From a checkpoint of a small transformer trained on Wikipedia.
Architecture: biases, capped logits.
Training: a variant of Adam for these matrices, 1432M tokens, 5463 steps.
MLP neurons of a small language model. Each row is named by its layer, matrix (up: input weights) and neuron, and shows model dimensions 0-169. Each number is 128 + 24 x the weight over its row's rms, rounded and kept within 0 to 255. Numbers have three digits each.
A block is one neuron, or neurons of one layer that tend to fire together. Before each block is what it responds to, as a language model described it from the Wikipedia text at the highest values.

Responds to: Sentence-final period plus blank line closing a Wikipedia paragraph, before a new heading or paragraph; also row-opening pipes in tables.
L10.up177:137153100154144138151164124143099113152143125125130124131126179122092098082141094125138105117145119151107152106100170153083120110156129155145108150145131105136143120090134115098157120155141142141114126125124141106140131135167131152119111160151102112122160140108107100136100114135126100117135186125121083108125161120128115069097090166122129096154129121132157122137164141119155123138118175126119141134101136111164121166137112118123142117129122130148094191095110156090155151187115160137120098103114122123104114137
L10.up261:130066149156150107134130171137169131133174098137107138096134167130132130122134148143125118146085085147139117125111124115164088136128102118122110158154094144145131109115115132181127144147122084109145104156090129178119163112122124154172123125119114171142140112097096130107123089108140123133141126143116142098133130114114119110105135147130131130065115123100148127113078155115124126111134076155132193142173136138168117125163149099101153098158099137109098091096110131142118129140128116105135122144123087142106118137
L10.up315:149142133139126064156130091159171131138127129114144093101157102112122135087158132108121106149150145070092174122110154128082137085154106131144122092165131119109149147080111125136129137146130132130108115136098113130153102109123095135094127103141150105139139151129139122135124089113156141124158143161123099152149100111156167114115114098148126160121109134099135075105173136125106128118121114124149140150138133092161096172130139157119120125137130134114130184098106154136132134113155146120155143135134142155147090110
L10.up335:096129089122168169138144117129135158116125131150143067160116120108091102113162082114148164155145129134153118095121131176137130127109124158142095117166122148081108128165081142117124143138143109122189136170129143136148158117153071145186130119108140166120133073137101131144141141147152159118145104170145163145101107113135107101117124124141125114114120135119154104131113194120157116084125146104113145124116128135130123131158168117114127113139113137113155145108114143166116138167160140132125108112119129152147131138
L10.up421:177079163136122100153141136116102143096107170149114133120152115166136101107157122081105127146134097112127130134134173094130127144105107155109157118152066141117131102111110107117163117126145112179134163128131178134190133175140157095130131101128115151138162139141109138135106121121141118102116117139136122133094077057127128117139164119120128111116121144128119101137105125086087122109099083126137136161132137133148130149135107097163091174095126124135130132144151118106103087084138148135164136129088140134152141130
L10.up447:129078113143120111141127104143111111136106135172113103111132115139120139122164136109131122143108111102123137150121160062120135168137104137112154160072109117110145104095130136169150130077135121124121131125092141132155110095125137118134105112141111143112136114076123129117121135108123113106154087164109127137117109145111159133153141131137147107133102104156185092116135104119130171100109059114101137115132101118098141160174130125120112175142110135169126115100132087139143123140133100122171130134129125103154149172
L10.up480:121133147152182095142069085150124142134126109114152149147165154111132100137079103109128093137127116154126121076132147155107136107119122105144132137116110089068111103132126129183122133143122094147112157132116163150101135126144116163184109136104152148113123135122129116121126112145113152111195134128111149136128109149142100102088119163075145145109122113127119118141089132115079145105142123144119208166180181143170149128140094148148187133134136131147143136100111106127133114130139115170163090119101169145123115135
L10.up630:145125165116147068149135149137149111153126118129127141117182148108136131121157139132110128132138131124150137150085135131096164147130104108144109110093134143093145129146102166136130109121127152089105158131160189143143101141128115141154093091120095137170106130113149120116102147142122114090166136106111066122112127122143159149132115100179118132105121102134086115093133122189144130117106120127109170147144115171151128161177128124155119114119116123108153085135156081087140143165056120129121153140122082154114070152
L10.up747:135139125134169076169128170160127147093153120138134145115121155166112099137130125105131132107135149093153131192091114084118105120106147091129183142137126074086148142116114110121151134158125121146112100072064165140148101135106147114118124157123128112102139123133159155170111145090129125130124155129146110139124141099145136103142134110121111144097130143128109087118116113140121121112141116145097113123131099098130135108141120119142138140103167117131114169127083117085115077096127164122094154180139150097113123110
L10.up954:164115191090155094104115104107130111100100132099144090152105122110130119118131144122089107114112125110139135136134108148124158128142156105106144140142100156094081152124145092164155100135105068104133137095124093125120140125147086117160119148151125147108124086145124153142132086099135127134134147135088149128147099137102169146109102170117187128155131129103179162125134145142090194121113105136141158160142117124136147093117101052170124184106173062105131142066142134118149117131150121106165139110104127119114120144
L10.up1429:135119155143149140124137186153144130115153093166132143121088135102120111147082100118108143101130138126140123128131132136093181157116061157149125106143140150082134082147109136119141121120136118100161106116122129150126106132102141145138124073125105168111091130155143094153124127153140115084164106116078104153107133110137101110144104124145136122138149121095108138115110128129130102138118135134088141164135108103142118170162099155165181112153149128114111139097139116127142070107101103139106112125130099123134121168
L10.up1572:132146123169155097122155136101104126098129135137148147136112133094128130111128102146104144113141126087145117124101112120104105143130137106129136163103108184060123205103091110098114120159154141129129106141074092145099133110151146092105131166111151126122168116156118136133112075138132132154095127121104109145130124115147112092170129111136117143115125147140164104107141088121141170156125137139103137139121137091128107131164145109101111103117117171115155094109131108100140155130072149136132122117134108087155108135
L10.up1576:153130112142102081173132137147131135139132109155107113172098142111087125125136166102124093143124146148127112194149102117100112121122130109129156141146118121089159125101142167121125145149141112132094135112076179153133129100160096139157143102137120124163115158131119135200110163143138126139156124146085109157101121126126136115124137075123113176084132109139108110136126123114136097085116130099108111146125128136181158143161152143144168131129160130147067131077089098098154081131138163110156082107117112135139098165
L10.up1715:119157117122140120124146157121171130116144121132128092118150142160104100090142164122126147151107062105133122201111095120130135132145166117111168065113073151131194146120112142160155171142109147128115145127083098099116086140136099142109115166092145148142119127099123144135122095145168096114146154132124143100149142145108151148119140096151145155131147148121167109129105131106129117109114121120110134158138116092139112117149103103149160172086121156139093108110110130157116100099161117154124149159146113140157142167
L10.up1719:161161097135109067134118099179128142137110122148119123088142115121138118132124118159098152121110113154119124150133166084140117118144124141126126133135125124103131111088104108106118151133081137105118120122117164126142141171097065116132086129158123131162119122102146130120117136141145134131162149141127140110170133078138111075107149141148134159121106151142167152125119135146125116132078141097126163154142152133127125170155183074129168084149129125123125096121150117090131111122148151166126131121098145156126128185
L10.up2009:100126118162126149083181149174100099125156126145107140119133142158149138119166134094091145121099165123185087136139153116115139145146151152145121096147102108091193143172117108135125107148149114154169135093096120123164122142191123109138135143128109145154165099125160134149112107145131159144115135116140166079118120118091095083105147146126126148109140181146171128127134144088144111139146135148125172159119081130145077131179098127111133159129152162139144167080089140102137160135118143149122108079084142102125126117

Responds to: Infinitive to, modals and negation (would, can, not), or adverbs placed right before a bare verb, as in is to collect; also digit chunks inside comma-separated numbers.
L10.up4:134115121154098137178145136144162124120098144114092134088174135126138129132094093120074146096106113065179120124108162106134155146159112120129137105112087147097147117118141118117113138123157131146144148153126059125121154134087133129115094121117133140162151124102143152105119089138140140109131128134166143120093138122122132138118113154158158096129082138147135145093129154130098170160118125124113148073123135100114102139135112123109144102127106177148104124162128081111135174128141126164075150127158123120119116077
L10.up6:131160113178122129117129150129152137126184140134081151111113170155076105095133115128106122089148133115133131167101142135100131137125129112172115141089109122105089153078141138107155111175080135123179091119149130146143149136099145110144132142156126110145163104110158076137100146104111140139153137144127115143113108170141106118151142117171117090109127148128113072100127109178125125128098132126111138148138100128143118165136101112117148113113135129125121127132095127151140112116120122114168125133164139138144143158
L10.up38:122170135113105139192161140172116122146137138119138143129165148146071143078144140134121137125096124101128123175164170082082131160108156127109118121135092097141101165115104139117090161115114102122158138139104121142114149115143161139127079108152074103179139138088164107107123134168136134115109164168092123106115152112147155099084138159167126153078117146172120119112132125131103117124160144105111162120145082084139105139094080096120161099151174113133107120147133102120129143115084143124073150159120150145151131177
L10.up77:085125111146075123164111113125119167118152124139108116129143138124079091129106089141095154100131066100100127141160193118135138138132146109150145133139125094148120156172136175179137147119141163113152146149126130154135151154166159123188112073162116114154103090141121130155140115130160116159153098106148091164147105097124152096101084172171111194134146116123145101136138102185096165081106118122149187115126112101107129151132127086131141097121184143137106109134142095131128129131127074071115126144144192102109136189
L10.up297:126167130107116091167106156149145105126155126120159136126150163147103102121163151133116167140154143124122141106138161151125120110120137145178110140165100166153115072161115190179146147133131129111106156175135115112154106130121141141173157095119133090131132102139097146123121146074106134105173138159114136117119126132095157103127151164091089111151116137158149114111098137100115133146132115138130144133152109106105162123183159094124092099108173119119095085100140087085152158117152092124116104147101157136167121141
L10.up505:134181153100143138117084097089130118114121151131145131097149142125115139076131136164118122109154138139133128193116163127091123098111114154161126159118155139112122154124118133107144136158123132138124114168145127115155108160113104082122107129075185122133124109107100081153104116097165167103165123101170122140107113126140161135148087100144116117083131153116101115123119093138133135173105112109122152130092148104120124191128106154115178153156089157148116078136125140152148120157122100159122145076122137149172141142
L10.up549:122141150153129134137125121180141134137144133103116070114121175127101121108127114141135100134156106107132162139140086132113138135152098114139136108132125145094111151143112123142132106127134129096160136181123124107124138138152134151136076116153132137145113082108103122123167138159136132091118135137122151177138114101113113166133122149090214113148145117089122135124116146157114148103119129129162129145148148136130100093044088130113107169127143138113146137122110105144121079132132095095161083122134133142116141141
L10.up615:184126113127118143160163131139100128092100151130120106164131120152148133093117084171079176116140119115141141117100134102133152114151141100131135101127064097110129178085114147107142077131074124145154156167107113127141119161120163113075136110083139106119179099135145122128144122146127143143087133125154132113098085113123124128111151166138101112123100115144087101128092099138121128149152154132055124144161135120125112119102108126104106144121162174146142186111087118114116146089109094169099102122131117143156149124
L10.up720:113105120154135129135153146112124117174107158121151102096130145138134142115110121138119151132083147120110132191160158143120144128170139124102150129127102156119101132112150097064147113103103149174159100169125163084092176124145138167096114117103120150122147142163151137157127090138102114140089111092096110112131113129133104118108144160101155094137102111126117113109106103092121134174106102144107140120117122151173082123107074121165103097113153109149109136073127133113154127107128141134138104161118096094123165135
L10.up859:184166129126120161116160095161084095118133138102143127114149169129137143085156100065141155107124097084159154123148196130115115126112115137134151164146114106106157123076078109143146130087106146097110110088163106131137123173083141074132151157169094153129129119091088080175120142113141126129187119147155165109115115100139109117169079106096126124115126153138132133159159116093100158158130121147143138139140118138141133153112090126087155102144139147139133133146105122143135141125102167162104115147161093145114145143
L10.up1211:155170136117119125159127147089136125122134139116117116119129154131107133083130131097148106072114125103093144152113155096064091138143105108133136133114087119074139120155100117105138166131079156124157127136115123140133118134151077095113165152114157134177160129139101137144158149124138115098096127167110117144107115110161114146122135148147152104081114117146124100124126103111111120128106135126150105128119111119163116113148171088084108075113082172108154130168107164096118164125136126143118158176175146086139148101
L10.up1532:167150111122147156159140117147122137110151078133101093115146151130094097123105109137122148107095113126122125159126132105138151134148136127157081110126121114101102095115128120107150158138102104138107149110151164142120134119094129112138141129126099113133082122137130111094119149098122142123176134134131123161127114174153119084152124151153110110100123158132132134077129078157108150130108123147098131132149170094197114124093109073083117156131154135124150126072139157085118090117138168103117112099141102151140121111
L10.up1552:120155162133131127135137138160102112116123112155100091117117137180104106137106151136118149087117091127124118146160170174122100153161169140140114127179099104111134143092150151149117147091139124132157145125114157126118111103112156111164130144147098198120132108090093137114125104124120129070116105124112095097128148127106126119109124171163112127083120133102105141116103149123133150142139086106125196151125095145133153160160100137123101117144144134154127099109102074128151110107104100086128138129142153145105114128
L10.up1638:142166156148138167129136131122114098118154109134115133141169124165076133154178116152122102144104132097122143183103119096146119086129094156130107088100141124098146110099178159114132129172095163151141142116133114086134106146127130106097129095099126112128085156082152127136127119131145116100135160103107110134130179126139144114149148134103153126122126116098153091131107091102125086183159131111118109136099125140113148130087116117157136090137168131124136129080137116098123112116154107146109135106150124155147097136
L10.up1737:148115083133124096165144156134141153154151091144112115133128166131123092108156112097130094103089126116107100157186164179138100141125111121165156141176108130145161136094142138131112162140167152164169105192111162100145113123099144112139101127152134132119124144087100129116132113146139088138139135139095110142125117080094136117133128112119129156120115137136108125127117153118082135104135130148114143154173096140131107145125145121123155071122127128114104144117110174090168116135098133079104138144103119140110131105
L10.up1980:161127114180110129178100142094131156136164129128130127104164175144097113137120149135160165110083116114130128108161153150134099133163098099171164126121105118120133142141146185141102133131109129145152145153117124148127149128133156080115099128123113118128089112105073116111137083131114112117100136152128109148147131129114120105103102173121113145143108160130158119116143134140082126156124101110127174153167100108141138174129108091124117107096151093124121125115147099085171141107091103114106102161102138127124148124

Responds to: Function words that close a fixed phrase, such as "how to", "what to", "all of", "much of", "used to"; also mid-word pieces of names (Dens, Geertz).
L5.up37:104122129145096145161115128120134135154098127124150130175131170163132133131118130139099111065125120168135163131141143114092148147108121147120108124124090157126089125100116150134148136123073136154111094163116143120118142096144093148157145145114128129121168114142114100138118127099106144132179104184164080154161111159133099114102164153131131103122098157111174118087138132144122153090134126164101167159105115119170160134101129114088109122152161171113131153135125104141120141149105109139134126140115125167142093111
L5.up728:129159122179141074114144167127117149124123121130109139095129186175137120098169128132101117131108131125128096086174125140114164148119122151192177151110113097109121103104134185141095136132134126094176100110146108164196162169152130113111116159118113158165090124128138102141153070099126116123143148116163162132128117147121178156107070141113145099124095122143126136101105099115114147133106094139124177119127136125206134082134123140086159102125128136170120141158108134151130112124109094106161107111158158100095137129
L5.up1716:117160116123117122143120151144153140145145118100144134145145158130096147070102151138107121139144149134098155103138144156089126151181101146159131131135086102133149090084125135120146149135105091173157166128116120109089097121172140177127148172113117134115133124149135114120130090156118156097135122169086135115149140114084126109118115176122126151083146124156157098092136155115133188100101138152120162114131114124132132108143116105109147174142126123150107117085104114106114145106089158103157119142134105156143183109
L5.up1778:115115132149127120176152173103137131138193104140135079111114153144055120133117136126133135139069108128126152087137139145162142160134105146144131133145117112112086083151159141109105139105120112116142158110095162152109158103114117105184138135122147139139140133120118100110128113106137135095143119156093158158125111119115117121161106145134144115136138139104155163121163182154132128164120142120131126184147171119100097094139150132096077127138110148095122151147166143146140156130135130138178079143125121130156098143

Responds to: Second or middle word pieces of a name or heading word, mostly at the start of a table cell, list item or section title (K-isp-est, D-arn-ell, D-amp-ing), plus "Years" in titles like Golden Years.
L4.up437:159128127112118153120152113091138146112119097078128137177125175154098152131102113164174124165143113160128104158169136149128156168162120092157118139124088071148137150129147119095098097094126090156117147155088153130103122147161137140098132171127152155158114122114140140141158149154130076134139162144112158107117137167088107115113099098152106130112121146125117136127142142122116125114143138136125137102135143122148141103172115153104088101166111131131109115118150132124160106149114072086156135126131191181147163092

Responds to: Periods, commas or colons right after a digit inside numbers or number lists, mostly in stats tables: decimals (6.3, 8.38%), thousands (2,564), dates (July 6, 2024), scores (4–6, 1–6).
L4.up1084:148146161096159120153106086151104109156154138110124087096123159115150100120081159180163119104117145119124185134117122146110116107130080140148084123104155106113153123135080176155086094164154121161128121101142176150158094139105092157144110131123103145122106166170159083124158109136099128135134143160126114129169139117158143138137090126142106131120138184101127080102124140119177139130121079136133127157133130140139107117095099150124145135126166115108154131130092151131146118129141136148141087115161109114109135145

Responds to: Early and middle word pieces of uncommon multi-token proper names, song titles or places already mentioned earlier, e.g. Shar(man), Roth(rock), Mus(cles), plus some digits in tables.
L10.up151:128159097164108171123141101144133148112130141110077126146147116184117117136154103137141137138121096111118123099116125127149095092113166143132119123112136129133106156115112194102146075101131087115169109144117073121139112179177122063099122163137147136140123133139143095119147125131115126135136110167109137119135110117105099177125096134104147123173147147116154099123135105106114139131087147197131108157100157129115115140137116109088123151106122168099133165137107152137181082137129147132126107125130085157131195143
L10.up525:143166112154114154130168096118123082098113139145132106141149107141142103153177144130104135129112130127078124129135146100151120098088178120163138136100118124139129156123112115135143083080108122135142162145137123107139081172156138157081121142138155136142136115130120116120124145124128100103142127152139155119160135145066117157086136151094153136113158140107156117140121139076147115135096122171170137137135112116145138102119143137129122135129127109144108113137138144112153155149141117139174146132123098127108187127
L10.up572:165099124107087148122139120137113132125113099083151060125132154119160087147094150156078124159131112109099125163115166145142138112106124114178153116085106112098130153135152158104168108136108097125162147100135156145131103183150167120091095133123133156125155129102130148156140112138117133163161163135143123113145134141155108150153145144117166123138127173127111112144073133134087126157134132158184146180116167148157103108113147132137144109129134078158152148132087165140117143119104122138137120171161096176167114098
L10.up578:140166119170080132124121135124131090127131122142129095111125124121125128141144127167122099127129127110104079140151148133126123155066132165155148112079103115171135199160142098132140106114148106172103136111162116112093100127129148120113144164123152102144139153095125105120129105112141114130124159140096159082124076107149146145119127121146159183145134103124162145111152095113087145132134155114129156170112166138133124152125092113146121126171101112110166119126102160122142129141135172145146120125101099127145161105
L10.up625:128151106127117139153120117147070140125081078137116135134129122188097161105108122149081131116108139111131104117111132078125132132167114110122130058115095158106112126147135156113169149150158097177156162086092107134138124139118137066136114150133110096137108106084173131137144086140148102154085135135129117137136154102108113145108108161118155128132117144117130143139148124150144132181158156164146135128084113132169142115105101194142104158129136148133150116082109124104158124124153118099118071101092126145114105116
L10.up883:156110106130116129090099119187132104125077120127134120072123135131162138071158145186111148135129078148090102145140138131117132100098127112158144106144130089138130125152111108104134097105088134134136162122153149131129152102096152142114144149110160163098140096111131140124144137106148126139107174158161113099090131132137116141105165102102137150126136180140136134097116132114106150180086113148122137147131128139123132121125093138123125134117116106101122169141110125116120129126116140103078132140177088116146140097
L10.up980:132149141098134167110119087146125080122136141110142119108158106124115130081097129178145108127145109081154140123130134097130105120122124159126064141082136195132091113145119134132163109132135091154141154126123127125145104163137095089143126134133121111146128115111129145113112127123058136145111110173151136126064113140134106121102147128122113147142141146119177190128145091091134154151109111164135107158090124163175152133119142125135120143124108145093128155115128122138124144111158156121146127143098113137117145156
L10.up1047:128151088117061128110121146142135131122078133100099079147156139173109136089136180154120174120103110107114151113132130140131156122116123112172151061109095123154112162123159134086150122163102121142107127097133127112131104137141124119098166143113130116107138125097149125126111125110122118122102132154170108104137122118136104139147119136172092115145099135126152107124119151144128104163119125199125134138133133120111171136134124126131108111092107107113157112137123151112146136114164110121114127129116159108126136080
L10.up1063:121094158144085109124124072145140103132177126091110076168186106133133095179162119131147131131104125133116140141103142117128139162097173130143054107115107125119142097154090170154116135150113125142143092135163080123086114169147128139108128150105152144081115109112170113141113131115113128158147110164114172139133135126148151149128143135082124171141119151142146139139107143115102117135123135150124127135121147155153119112113160092105110118124129157108144140121110162119165129142150150126131107140155143141114155154
L10.up1100:103143127101121149144130104128117114155115125113122090153188098122138079133148139172132122138105101140113142161100163108124092153100154093116154152119125144137156158132123135131136111086150091149140108122109149117128070128150146119120135110111184113072129113097132131134097106128101097151100116138170139140127128133122163130096110136149135132159092109116178132114139086114132143092075179131154112182079159149126156125161130111150148141165120125096129135110116104107134113149196102121154105124120147094112131156
L10.up1237:117161093155137133125105112184134103112150113115122113112165144132156145104162130179115101120140136119101147100121140135093106140163129097117090096140147122127151145135112153074156127123115100173128145121123112127157133142171094145125119177160136121117143115132113149101131155131133160174128141152114131137067113137148078137135147124078124141121105111119117146110138143138108185143100159132112117138116100144149152090139134146136122125091127122130122135129077163066156151144135175129101082121103119139161141145
L10.up1313:150124127141098152126166089141131124148125077110099102139166137182089130110141116126133087142143156106100126142108166146125121126115147174105123106129156144117125114153141198156135092094174130157152129136107099096139130173172087104136134174116154189121104123112139109147117160106109127140112156144155128131093139109142119132127082123086123106138111144107143116122108123088098159152125098170159149138098165113140116129110089149120148158093150149117169160127130114148129145150158159111120115111112118114133159161
L10.up1456:130104101132061138129111069138159129122148132131135087141130119154090123115125133109143130105122082119108104118143122109153098114115187153118088145117136105130112140153119180107165113131117106136144121135132070095126097139161099109107125176120162129153135112133144119118147088080116127082118132160104198133109155098096121155110144133084112177125098138116138136155122123090136156112121130183133126149131146156107128155141154117113112173111149134126128167114096140126195134093137126127129086118102122136119129122
L10.up1533:146138152154144126146146105087139073103095151160142096135121125127124123139141119138143139101117134122111123127133140159106115145098182124171137118151086128161117129172179144099144128121136121127120169117123127106145147153120151084102121191134134147123148081144117122100155131095121139114140130168145106103141126142092126124167097199102144145133112147158160151116116173133105133136156156178120108148118132095142147149141100122106119135139134122141148135120103124081148138115099117133121097116123116144108144133
L10.up1894:132089138159079152123097090103116123107128119135125115179161102151115112145177105162111121130108127094105104125135145107117160121115203135138078169128131078107118160110091163122169104118111133160143149143155098093152130176142131113115111118118123126129114093114137099113097149145098126148124128138148149143119156137144098167122119116083087155160135170143129127157105112122122137147113115160119107183100119138096150172122161127150126136143147137087147154132118146134152151128115118102140121128095110115115180138
L10.up1931:146110121138088172156106107138169143167118053144143115141154128129125154088145119126140141095118175139081137135132169122090110106147161146108120123087126112140152124127164095136119119089111103158145117149094105116135092125097182126074143165115141115126139115123137102134109136134127149112119125145140150107153185115073093145134160128090128136146059131101096137125128136129101143163150152149176115152114149162154109119111143116059117151118095154177134174141133160105177141131122137154116088129107115118146127133